MLP neurons of a small language model. Each row is named by its layer, matrix (up: input weights) and neuron, and shows model dimensions 32-159. Each number is 500 + 25 x the weight over its row's rms, rounded and kept within 0 to 999. Numbers have three digits each.
A block is one neuron, or neurons of one layer that tend to fire together. Before each block is what it responds to, as a language model described it from the Wikipedia text at the highest values.

Description: The opening of a bracket or phrase right after a person's name, mainly " (born " or " (" in biography leads, also table country codes and years like (CHN), (1994).
L5.up16:520462507511510471459568476478509459487494496486483471519517482491455494505481521536475556522553510504503492504536478529509508506502539412509503521511475538502502504527472517513482531457496499499537503503496501492483514518532498531535485496457469490542496476449492494502530526465511514485507550465504534505493459523502495489506472501504486471472490481485476491479516533482498504525476
L5.up494:520469502509552464478503466463509475493449525470502488507525522476477493516502555489476509497469503543517519495528505498472501477499536487492489499451540511521505502523509502523493500488528508495479484465480538489466561521446509488539512474494489516517506548463541502482527507464458523510521476487535495507515480464549501486480526478502490479475546465505479470466520554496499487472429
L5.up533:517458533486469492468511514482449490493498505527483506492496480484498507517514492501501505493460474498511517499464465508544518503540534514527499493499474516487530532518520510504461486455569471494500507501496508461496478542498539503559474484503456488525529486503520538492533508469502518524483518439493493507517464529502499567502463491500504466510528462481453501512482531466471453506472
L5.up544:480470558461522525518533478522517479503498498513512508498481524505475502524525475481452535524493494473504508510479475516537472522512548503547522496498487548497489517519502460526529515444488502437586483500476503428485486548480525534524504491545497526473482519460488511516469497515501485516515483468509495507519479519529475475509479517505506499503513485497508509484502472490475473494508

Description: Final subword pieces that finish a word split into tokens, such as strateg-ic, econom-ic, Seago-ing, interpol-ation, and the last number in table rows, coordinates and times.
L5.up151:483463493522512435551519489509513521486477518501463493488537510493507509509489550542483458474473479510525510493496510476501526480512529496512489479534491480502498524540463522495516541509470513516521442474526523471501485523498519487513511486492526579541497543467508509541547493443518489515506492499489518510530476459518469456542508490491495508521527447475523514507506483511458508522507
L5.up379:482494530509459532515454500547500506515482512472491501560476496495500522503524507516491495507468477476511512512564533506496497508532510491574516523469520471488538520495540504485509525486448509490491467466531501504484479478469471487519476495498459551519454500494487476541488484471501510519482454519498452522492489513535523486536504472494546534489531443529518493533485530500435510471481
L5.up582:477510514496521517500498499508482511528528503537513470475506491548499538543562517524491507469452460455513493465502536499532563477488485483484516559519479507477508499502498505546503526498491508459520474469538542508463499509490511520544481507472502494545506510477524470497495472456548505529502472471507474511496480490527524489496455504477488515504537470506444433472523503505451499525509
L5.up625:497494489515552482496500497516523499500491499547496495511516481507496541512522529519507505528455482487538509492534526537477521477519491470495490509536453476490511508543501503471563536492475493479513458437562539508491516506478538513495472480489500523531475511456534493539484507494527505504485497501481501528489479474500530496505489492460524510520486478497496475512511499498414494530507

Description: Closing == or === markers that end Wikipedia section headings, e.g. ===2010 census===, ==Climate==, sometimes the heading's last word piece (Soundtrack).
L5.up30:477485565544489432490496478489463511550459445517510482506526498499452510512486517529485508506488554507468520506486519475490511452532499435499470486514499502513476482483492523491444493455505471496469536517492519521479500494510509522471496502523502513482460499507478505480534531510501520535479510521490501531495463426539526525522526512486490483442507542468510497526498519471521491510482
L5.up198:474458520487516503511527508500453511505499543529478507485546480516481496481547484505483540495472520549507513453493518517533542485544499486469505531504498522516485488532515525546557535517485498475521502453518519485465486519510514498512514495459463529512530498484526520546531492453483495493496461462537440501476484502530513461495486474485507527482497488491496493519474482547462485488505
L5.up497:490465554536475505506482475462485487510496540569511494527507530480474491502511523509490508484456508523500531490470489416489487490528498475478475488480491489551546493505489491512520476480528489535491519504480499487509471459472448534511492492521507542525494512470460505520463528471503497472505472512511473525490469479540493468519479498496536505464528527511496502521482477497501473517493
L5.up540:482481539477511505480483506487488511497481496483492493502515520497532498482540522507464531485504504540449485496522515506505507511508492456470507479491499541524465480506505522533518481455508528480499519493524488465506451511509543537525473475504467539522458482476486514524459511449532483486477486483534430501493482511516498495569493536482539508472519502487520470500513484523449513515475

Description: Single-letter opening pieces of names and words, mostly M or W, after a space, hyphen, pipe or comma, e.g. Mecca, Walker, Massachusetts.
L6.up6:483408468494518498513470494424485488498501490506454508532532488514495527509513527487468523533551521491467490530522479484553506508495538447499473485479514527484501481534481487505499513500509504515516469524519438485503492511504467508528491474515499528517485489497484491522466534486523479492495503495534518501500483500491519492537451511507540519498501518451487505458533476528474499478542
L6.up82:509435471513481506518486505477511506510486488517460500558499516508477518491518493447472511516515510468482549509485492511519469508468540467522489494518454480464497503520490512532502491506552495502462493532510490494527502477470488495521542466504525535504526480522488507440510498513513595495537500483505486533519487507524488522506470470488490506486470460541473471467528507467497495500516
L6.up143:455461474476501495520490480536477483521544515495497475527547455487487514499544469466478552501483466430455532483510479509527506482541514524475532503476515526516498503471505489553474509483523482518517471496520484506536459494452545493500518483487499527500454536492473543478502504517502541477517487507543468511465471506528501502526481506537468507521459544539499499507515547518467521487462
L6.up276:497478507498467481475485537483504488523492463465484479505495462492485489509498525541474490459532550493485547473525495545526516499458532481584471485516513463475498532501497511522505507512462540499495483478480491496484518489498472559502533483511450491489492489535520504460515542485485546505513501494496515497539480463515505504482499544474524477492472452449503514486511472472518531490500
L6.up287:476493493478489503507542488539495515505541457485507540515527454499546488465503502483473501457523502478534480528478503508553506494509514434508559484501484498485495529483469530496458486469536510459533534540509514480500536499487507468489502494524468492508473446510487518472482486479489502503531455488498484499519482501502503491525557524460511538524482522540520483504477490475482525513536
L6.up299:518476499469495493511520533486514476504523508519512522492489451484478486501488495540471507498519550495543527472491436509534516499467481532511511503530481509454477522496502508560479552460531482519526490506476524504494477540487519445502530492509528495503531506485465528443550509523504492512522494507498505528481482503484494487575540480484419477496498486505532474514487489512508494496492
L6.up316:496449509487499496472456508450501489530471474507456539519481475485525533509511487518449557475549517503497548498509454458538484518505487505486490475502491491489493461495513495567498512479515490501497485492507446470537527508487514507505484516521490477485536541497486561494505568495526528464517480487489500500481498492472512493518492500506525497507515429491493456478483485484484484476525
L6.up329:483437499519532502534493521507517484495473466468479521526487505484493520520503496547470480525493495496478505507483489474519486500483491515478498460480447499484493493514525520525475513472565457503498511516496498470469499480505520530513479485493460492526519463493485557499509550481471519527513504488523545488491487492469538489505509541521506504493488472456523457510531556460462446512517
L6.up385:512511483517562507534538491503456519500453478451487494497505467492495458486501531490463495459505492497474481528477470480533488499483449486552497516516528536493505531515521503506451543500494483529497539499485501495542483506520510454469501518495490511526484477517478551534518486518496496521510540463511493508500505490481489517459523526518522511507510448464484493516566545499473472447491
L6.up407:465475497503496521516496500443509473562500467532483465476489513520492476480549509518484532475581488466514517524493470455504467498458530469498488506474457504475534500496518481504542520463453502514512515488520494486511485523492482530548481517536530529542469508478489542499538521488476545491526523518486470507502502480512491499508493495470480509477554506524486477457476501458501502482495
L6.up447:486497474442507516487491493512538484499486494493463491489560493536535532497531515542491528480485454500465490505496508485521460528505554468499506487501443512496473518518506540499478523480527478535527487496507440484487475494494476547450531519514478552455491478491475475480537520525529479474521461473513500481518495485510493539493495497510531502486506489505511476471543460498476505530494
L6.up450:523474491468514498512499468474480495510521533503490508511488477523514511520539524479476531505512495495484521524480457485527474492480470499464495474510476500486475534467482537495506499514521506484497516518471478518541490496449493501471496482508511504519505474502518527488523491492541515542506475449483492507483481475515526548536495529478505525506501442476487486515516550453449485492500
L6.up478:499457427503517483496512514512463480511526491492496525515514474465494517497492544535476477491473540524500514506496492504528472465487498515518495527509501500487527515547525499539481483488444461492473456487496525462487483510491548486500520483527517546515505541507491512532501534470485507482515467484515513500460491519549478457513501501492501509516484495458468491505547534517487514503499
L6.up502:497467512488501528506531510507490529513532497445455522488529483465506458466544451510466557535572516487465495526478497510509497509500537517509529492530480532464504517525509512558499560471512498510483500537468497495485512520495506465506459468496475509510491488543503534474528544491498493458491484489529546498487479462518518472520520552514511463512480504480510485497550521454472479487531
L6.up569:517491506503497531522529503518504511516495484532497477455500449505514481486539522556489516484521519488508506497498465469504514533514508443506534527475448520460497514478476554525457536481507487472494459468496518493510507482482484508542496490511503510485483502510527522525494491485540518482492486480525490490498485449506510475497450505450512476499500449444507489515548483536431511510518
L6.up634:451461479492498532504509518503534508515485479525511472501505530496511513465523504468496554538497479497505492498468482433506496474557512477499486519523463533492498513480527506496554509498496500495514480501500522470529495479497508477465502534506497527554490471476530554468501517483520557466489476456515499499493500488460490508519494485512504479517503490476500509531490526510524481466510

Description: Single-letter fragments, mostly C, c or b, that begin or sit inside a word broken into pieces (C-ecil, neigh-b-ors, cons-c-iousness), plus bare spaces before numbers (m. 1820).
L5.up95:483438495492488556493466416482463509503486561479479495528516484493483481492524443483476529499495492529502528494512541485521500507494498497503506515487501504486535470523510512560493492502522508511531527510464449468508441519467490510520489453503514518529504475518506515513500522512504542495517476454500481496502469516483497493470492519458514494517508501546488504495481478491531496486489
L5.up207:515446495504515509478454498485490499529493492504496494503478509544473519512528477482507516492504552473502558475490478489525516493496548511496483518492517507502466476481520514518485483494525505485453490520492451508508500511464463517527444457499521474515490476482498516514527489543508548516538489476498479531495464528485512511506452489448497517471492449498488480482504464512495471531502
L5.up293:503470507493503533465460487487457496498525438506516507492479463521466516489504477558532508505480500508483479496491444514511518459551523535462424492499500532535482499508475523513495483468485452501510492513531495465488502493523524516537538544495510468516493558508504496501515481480504517499502496456523517496519502494481498518538499518490493532528538442511501489522488420489521505510496
L5.up413:500472531537473533503485470470462499490527487535520502481492466532479535490490522500481481489488485485475482495486507471504516503494511445497456443553493530516507499526466474521525500513506475452515457529515498498519480502502489477528494540503508530524475539511531509501527508488522521527491500488510498523492474495467481484547516548515486500483520438484494484453535457545491437507544

Description: Suffix pieces completing abstract adjectives or nouns after a split stem, such as educ-ational, oper-ational, invest-ment, advoc-ate; also "and" in paired phrases like track and field.
L2.up174:480494460478499460502480461465490496478471512534500490542475521482543505458463539526489545444451511501526521503551514507470533496492529508492499502507503487518510527517514508466534556490472465498524500492538513484494521505450480555495437485487506537523530540461531530509513471466518497491499526489469484508506477495535500532551482492488549521514485453502513472477478534511528475497509

Description: Blank-line breaks after a Wikipedia title's short description (e.g. "Argentine footballer") or a section heading, plus the first digit of years and dates ("born 1947", "November 1974", "on 21 March").
L2.up424:506476536514505505494500472508505469497512512498498506516513509521430481516518492525482498500516486482531562482498485529509438501528525466547494469497485494526491551518511504532465488515523543474496485498468484486509509504513523531510473493526460518553539488474522455538520508455488520539514507468496465516537460555494493538454454510478540461472507483491487487520511466484478505518468

Description: Separators (comma, pipe, and, as) right after a multi-word proper name ends in lists, tables or cast credits, e.g. "Pramana, C", "Hunt | A", "Young as".
L2.up374:498480486510512515519508493450502491505478490464472511484492475513515528485559487512483541439550450520507476505483490487516491492488496468522489479516452551482495498519521509525448494457514473492467458530467494473480516486493512535483497527520445514523499521527471566529539534506506505505491469474550484489506503457508469515485532535557481503539512487497493495528515465490464476544505

Description: Fires on the line break after a Wikipedia title and short description (British politician (1854–1930)), and on word-initial capital C in names or codes (Crawley, CF, C829).
L6.up11:486479500458526495462483455489458480478539509519489504538554513520499481501518535507485472451531494492478504480528492518473478481494530482551516478458475517487496490527487467521514533473511500526556498481538493491503492508497517552493521477548525548508498512478516511505496496470487496500495439481525469519523475464516473496532462538499542539464469494478504491519522525512508490494541
L6.up18:527466508511485529484435465514488452507473447524484504518480535522475540498511469475480496482459498478495541490490537538526538482455523486510498485471519510516498481515492509525488512507518545482482489515492453467524469491471469477539510500506511500544512439512496490493486524502502551504524455463528497527503488521465443535464499489497521534493497495450476507493497460473474548501510
L6.up73:481441504507477507469457468478486500546493495542505491493513514511458539511535493481475497499530490473507519512479513503524512480481541498481488476531517533514505491515498522524528470511520503470478485541503461523496469509490475528512484487506528503556514489523507497497495518497522560536529484503502502500488477511510497478491497501498491498510551431521481470477524455462492509503492
L6.up81:480468512491547525446465515516533484500496509546491499504489535494503552483476518505508458492519489495509524483500466451518521494538516542519512529511524487502534472501508520482505551503525463421527468528507505517541482522478524554507534539488494498505500473514484514487505491491518508497458458463503458495504488497471464540505509478541493496477466491491519480490498463520488504507499
L6.up93:510482500552497524478499454532462461504499513522488467503491520504509524459524508500471562497524450536484503475416487477503509491490527482538494530503489485515506478514498490471514521528493468445540453514507488487462518517502552508490487477526525520524467492507486477493466506491521485536450514493488510523493488505498516481499475516480554546506484494469499513508563503488453453488514
L6.up129:500447457488504509484450500559483446464537513497458530511523483516530516446525491490504489508502494500495508500505499497545506507492535500551498490473496512509537487482523512541472504494478513424489502479496441493530514521487531524486544457485491483520491489552536533523452478479493519496498456515499486527525502505465496496489497496543535497513463500509480465506539472504479530469515
L6.up211:497492525494528492480542520508451475527482418466461491498484525522459501486488520541482547533538515444490512511519470479507516499501555508536507480518474545530493524514481496500462487501539460485514499532472468474488490493452506495536488467482473510502476523529510491509510505482502525506519490474536498526498499527431524525499515531508538503526470458466463502503495520498495475525483
L6.up243:494481533488470548493517487516505472531504503504508505496485518494500492478530486516518487462497504501523488517489508534495424476479491434527511480508460522488528531494486521473479472500487489453524443502469529433526470500499507509527482487508507489529512428492489488507520499466538509512475503495540465504517494497529498486486549521461500478512498508518517524494510467465530503513452
L6.up388:489520490506487479505475460474497461502498496473499454503455514535473519502525492451461524488502536461460481503507494506451521445499501467535551533514428467494469545512524515514537498485499502513490483516504462479467432514519460521517525510520507469528502487513492486514503477516536533471519469491526540534478455497513509513506490506490475501514439489484469532500493480526494497520502
L6.up433:508510494455522481478506536477484477501499487488529536539503549527490528456518481468457528488507491472493500519524472533500515479512525550522474474486521496553457532529497512499472538487455484453514485517505472485515476489448488539521483504512478529534479526504477433517511498522507522503512464499494426498492485519501498524531433516491539559513472483514547489498481462485488501483493
L6.up507:501445526497513492521522447491497480500468489488481493531499499453499528504554442534505498497506507462485509540492481541517525516487498490541503512466501530455464485536495501513503497478507527493494515558527489478492483524473518541502442517491516459556501441501504518529505520452502500508482469511506502507524457503486459522488502530501536523521494464491499517527483512491498527525489
L6.up570:516471501539507501509456440520518477526515495512518482501514503513462478491519502463485534510514539490510525490494507507523506453501523526520455479498541522527487495505519508529445489531451513469522497524503524479438533527487505496493529491524516491537494499532511495484478486497497538563479497508535483514487468463510509478486492514501481503497501522490461504506514542496506468530452
L6.up571:518492515510517510529457467528456478503504516478500489489483552542513505511517487468477497470458539535494530486530516503492475490512528492508478517497478509554467533482513494487495483474524491479468484482464501503509484524461476532490496478516531506528487447506502507521513467519518542543518497466512458551465480525508503518467507489436544501492489474483470500478470506526475478509483
L6.up591:525482515519481478474468476493491485495545540506454432506527514484470481469528490492476530515534492480464504489510485535499510496541537521523456527512443502539474502492519529495546500477518479489462514464487499477467497500489485535508506429501503474531518461455504510464550521527454508493504506482501522503520466479525484500483463476521511509471482499450556454528487524504505465504477
L6.up610:522498468505484526503465485497504478525509534531509490462479522524503497516515470500489492464550495483453507516529457518551517469536527520487500504470484487531446520482529546501486508470485465474516501521508479502477502563506497485532542442501517492485536471485505562473498554514481526529503460461488521501475473539498497476512469457472514474482480486473475489509506514509519493509500
L6.up628:476467527534428550488501468484479438500504481499484497516475499526528519487537490498486498498498502507503463477551533517509488496480525480520507492494477505498524464520514526517531496513509543470508502523488493436450486538507510468499507462499504492565497492502518493499474571495499518487502442494540504496536489527491497503484531561518549502534502452517492505476489483459510514487506

Description: The closing equals signs (==, ===, ====) ending Wikipedia section headings, such as Filmography==, == Reception ==, ===Symmetry===.
L2.up492:484458537512512467490503463483479437529489499506479485545563471464488497489494488492480527475521508477537531517496512492507486503549504424505541533486477508471529512481455497564469522447532509490505469509513502502502497514478508478475493493486514538532487488465511532485528508468514499504517506489566480514519475474529522465504494546529530482467534511460514466501532499518518466500507

Description: Closing markup that ends a heading or parenthetical, mainly the === after section titles like Growth ===, plus closing ) and title-case T.
L6.up68:549496534476487514496439502524496540506490486477457501508528531531463477523516546528483473481483507521484538440479514462454493486490530496539490441532487469523498501474535511484555505491506487500504478513469516465522479479503487498483458465533535530545487486515480477501486521491504517542518452464516506518493482511524516512520517520482553496474509485548529447481473498509468521482497
L6.up78:525489493534527536462495482464456512515493486481489532477522490506523516503526509533449524499518463504491486484469488458527479499511534491505466512493456541514460524517479481488498548509524514502507494549496468474529526506457506532475444501515521518508506503488506499486555525516475483499479477472504526527469488487490475504491543516549498517472490446511489487485494443501482494477466
L6.up137:498481511473488494515508524509466505523481490521518477508501501498520517479499524507474526480542472513497491484469522504488505485492533449540524462521503530510460479528530481518498484458531512480468469508534502524481478505495521490480456494523496537526517494457519511466527507458527484475538521495473534532561471520536520533551461519489500491495531450494512471505513509502523497453545
L6.up147:478481535492470490501471469511472472485482513507479502475556507517504482462499510470494547453506523536539543487548487499469492485555468452463549509502463562518496485510534506537550536527484492506527464489479495501508431500508469522534508523497537583477493512484548511534502519465535500499475471501521491511487482471503503490509456495474514482508517504478488493501494480496499463522491
L6.up155:508450537486469490526438504522479496483515501489514471505522519509511521515529495455503478466510520523523520491481550506514488494500504486504498504493457482457453461499540526528523527523511505495469515472506491515534493546507497501498512542477497503500513467483479505542511510486486540491505493549518481491490463514488533488489475529472486505494512475491501514503527458543469463497473
L6.up170:505474592529501498491449440498495502496475494550498477473505491542527500532487554493486512465504552496488526472513501513476497496474524451531489544474520497530445516506475502468512496468479531491476523530466474542475491549478444487477458481519494549510476516505486527520491485484514498478491496490506501523486467510530518492483502500474537494463498473492497501508538521553489490513488
L6.up205:516466523542521509478463451471541463479474521497489527467495501506521494493485499490479496465499511536491507492490514484494541492485517433524514493505492452506514512486529512513492479465498482492526511540515484482513504529526534476488533490486496516491496479461486491497506524508519490486500471491505495522499495488477523480510502509472471487533559429504469491502521519465477491482443
L6.up254:512468549484499474485473508498457476514481472512478508510509506524475511457497491475520556509442517510507523508497469499521502500549493479588507503499463498517508486462526498473509469484509530517503501485527494416484492488470482492526503532472501519491485535518481515501491503507496539471492455492490518529493505514466535497547483482502528515489531446459529507499515509544510466447502
L6.up332:514465463518465493491480488491490455560477476498481505484486470477497528471585487503504526508507468475507499522491477483508499493475499463462446483513487524494464514504486508484490483504500535488525480524512487446502516452470528535488522542527495483498509509522482491481485522524470528510516457517532464515501500463508513492489551485519500538497463473520518507496527477523505524450506
L6.up334:501465464488534534525497492479478515491520492526492498521476517496515510463499492501507530517509471459480539495495467468508499490478499470503494528532489496457471522522507497522464489518480527456489533518488524448510502504452498499507465511505458489515459544481473559476500541511489553488478469476492501517477484484526505513512504525521482488525470506506501513491507523530498480476508
L6.up372:491479552513485491555510486467495470482488509528495514507511560495507485474519502454472521506494517493481516513490492493508507503511541515508539456476487477536471503493502522493484536492466492512468500477514518493508487431489500487456459472516501569452478516520510504511479513482477495546532494501527470526462509501508538502494469517528516495476539450489478498436486498495533478497489
L6.up422:515475509483490522508459429498475500502461454496434497520481497535531513491503515510525552511508486507470568502492513500515496503477547462498476481486504556469524486499514482504535511513503513502486465513522496521538492507511469486491525501508524502482518479487458525530531474505524500565507495454513462499502473487520477516476495497485519548499498452525514462448495494539466511533542
L6.up442:537495510531495462482491513475462501500520464493482485518539527504509548495489546511494520492472512521480516510470488466484508484511510435496509456482512499546459545502568498527509506485513503525492515452540452488490453485489471509507479483500514533479488506477531475495516481491432510484488494482503459517491471539474543499503484510498515519485474491501508486474495514519523532519486
L6.up459:467470546508441437494453472513496480533527474520494494527494470521452534514511519505479510468468547505523535470494513503468504477504484487484586496501480535506473482508524542514486549492475512473491508503470523522478475512491484509489471504521522522489532477502524464521448501499519498513487481509519497523478481499515497502532511489497500509474516490510485484503490472535534510518481
L6.up557:519481536478510507512496466505473468513483459509529479495478473511497515486512535441489516516500433451518491497535472488519491498511487476495529483484488523510494480499477474458501506520441485525582485497535463472494458477485484514484476516475503552515489476453467486517464547488507507561463486506557469511531497495497534484489492488486519538502502506514532528493475521506486517517511
L6.up638:528466494515520470517445500470518491501480535471450483513463473561530488489487533481498546487528513489490521500477463489522492484492516503523468501498482489476479492514497482537470456472537465513515481540501468501513482477481468557487477484487511537480500474518531519513519493497512492450510443516564526493495474463514532537523494507479522521489546483466515470511508511472513483507511

Description: Final adjective suffix piece completing a split word, e.g. profit-able, theoret-ical, eccent-ric; also " and" linking nouns in section headings.
L6.up5:484489495504485501465551459475503472513487521537491521483501504524480487499539515509510525456459489506506527485516506493523552477519504487527506536467490535500479460529489507495519514496523473541513448486514507523503506547515521504533498480529514539521508530450481514509515529455514471518468472494513471506486477540457533474496473539463496530496525464480448519471493508515519491485496
L6.up42:480463511506489511499476462489498448527452455565482485507489492489499508500529545506487554481493508513545492490523514510467452490510510526474482499535508475475455470525481477478520531540529449474462516489549477511517474464474463509538535480472529522524538497477523533508510500484519477515474508528528488489551490465499532513546477498511504525484507482487508485505508524464483468498517
L6.up58:514508501501529520501532495506462521492516499505503464460486518504529537506518536495546474484490442500492501509530524497512511481479462513516478502478520535490536481522533566459501537449523499505487452491468543451514536499501537508472545537504522505527464524495470506480540505446508489516481466484571509500504483495459500446527497504520515472503509473541465480494496484541484536527502
L6.up152:519475490498484455512522532496494486523489487484520459524488488516495530502483543480464494471463491486514516481539481506502522454474487531510481527541489475499477482483504507461523544497457460542488461503509512500466497491494501520556530538539513528477534575508447489521529523498488504558487512515470515500519488473536504496494480504486545556507496472466488489484516481517490517510511
L6.up203:491472473523524531500553499528503475503511476445494503487528438518500501483500535540475506471533501445504520492513498470520527486543500497490532492507491495508510506471516485503476479497496481499503470492488460489515465511515497452497510479506476538571488531546539505490521507486486494515500487504514476518568496512485521511500494538500537494490525485480555505502509480479505514484531
L6.up251:464472513530492525449506486525514478497513465461505478475495508489490519478533532469476515461520519481508450454490501513500509469510544502519508523521469471492483492511527542509531526498446469478454515478517454475485451488484496507481514493483512521500511492511507525530513531485444510544490539486541510499531494482530502489506516521566523486481459498508522493504489457540513499482511
L6.up289:483510516492457509508521486471448489496509508512491452510542494513496522504510548517505551517486473496508460536526512472544514458508485492529489494507478481524513512515569487480521525487512472515474493437509517511476494489524448479498502466494494536550438527481503492561490519464496467523494438523512490518489501507472493477517509571496533535510482509503499505520543495511456483493521
L6.up338:484486493507494529530534498470474493476478491524471484511489476505510476484498501482493544477487503460510513521562481519490502459556496501495486505487513493509482509466515483476546501487475492491538463477497492478520463498509493492524483509528504564524539552490506505513529520454521489505452514524493485514551485460471472467506464529487509508522511442518480489506500503527526535512515
L6.up400:487486513549513510513478496523489495508511540445505477502507528471496498450489484480519547488498487483488497503504474520440503452519467495442530504506488535512481491461483516470559518519452485456534502468543466492504494520499522495468489534483462497511480543533532475535511473461538500536470534510507443535498481496488517491536500500515498550499515485538485508525511453537480494514512
L6.up443:470483505504509518523502518465495537501496529537513500489520499489498515531514515511502529505496520479513521506527483525498520493589520501487482500515472476503513534487555518456508567433514452501494470436518505455499499569518475491490490480483476524531490511475549466506495533489489507515500460497473484509474496447478495502546508509449485463501495507511441484508510508484474467511492
L6.up475:483504530501506497541469486499481473488489526488478462514480487519532514497483494519471540465522538494513517449544500476462514469482516497458542513503479478534515500518500491499524526476466467493579463450516494465477498479489462497494461497549500550536479497517499503508492513504502501476430477477468494498534498473504518468494476499493513510490516491496518502508479489530549527504508
L6.up494:484514503513500498527495498462463481493455480548493480519462541525515524487479538502492513489469525474513501453515437444477527455519528515478490513524515466533460530460513495455539508489494440518540485464544476495485450509488485510521480502501487509486527524507509507489554533500509475505520520475498492516493482503495515533538477492508546517484519486519512503496461482518521502504503
L6.up501:469482531475492512499492465506494480493501499512490513550515537486487516448510519460486535474482520494515538519475478491509517486531466517537492474494503497492490482487513522478517576491474473464554502509504522489518482511476483465519557503493494512506542504513520518499499511482529502490472522515500543515539498455486487474487494493504509541535472456491570495515525469480454507533480
L6.up506:456478533515487536516484519494495500504470492528474465494528488527494508468466485496491479489506495475496551463511462470468489480502515492545522520508543501543509521467533493499477533500469512530527455495583507514505475522519512512471470536548492558484472523537494509497540497478503512538491542528524467539505491455468527470516503499481501505478477480501461476497511506493503478489473
L6.up521:486479509479508488528495516500512521494495526513466495515514493509491506466534542500471536478522532475496528479491459519519536491515517484528481477520498505474530521476516496513498530462505482498486505518532468498543519523510474531498520454553470508510487489494529532506550507462558503507492464514519469515562497479485468512491446534446491526484511475472475452442500476479452487515493
L6.up608:462517503520524512481431487506458482523532524511511487524546475496471507494483479502487492499499498465523522460560501480449496478529515533513499566478516458495518550501531531473538486498521478466537462460526532507475507512479498467444475523511467516503510526519511493541522500474513507518469483500489479499523504474542474484488516483469516540525514460505515499494507488449494467493526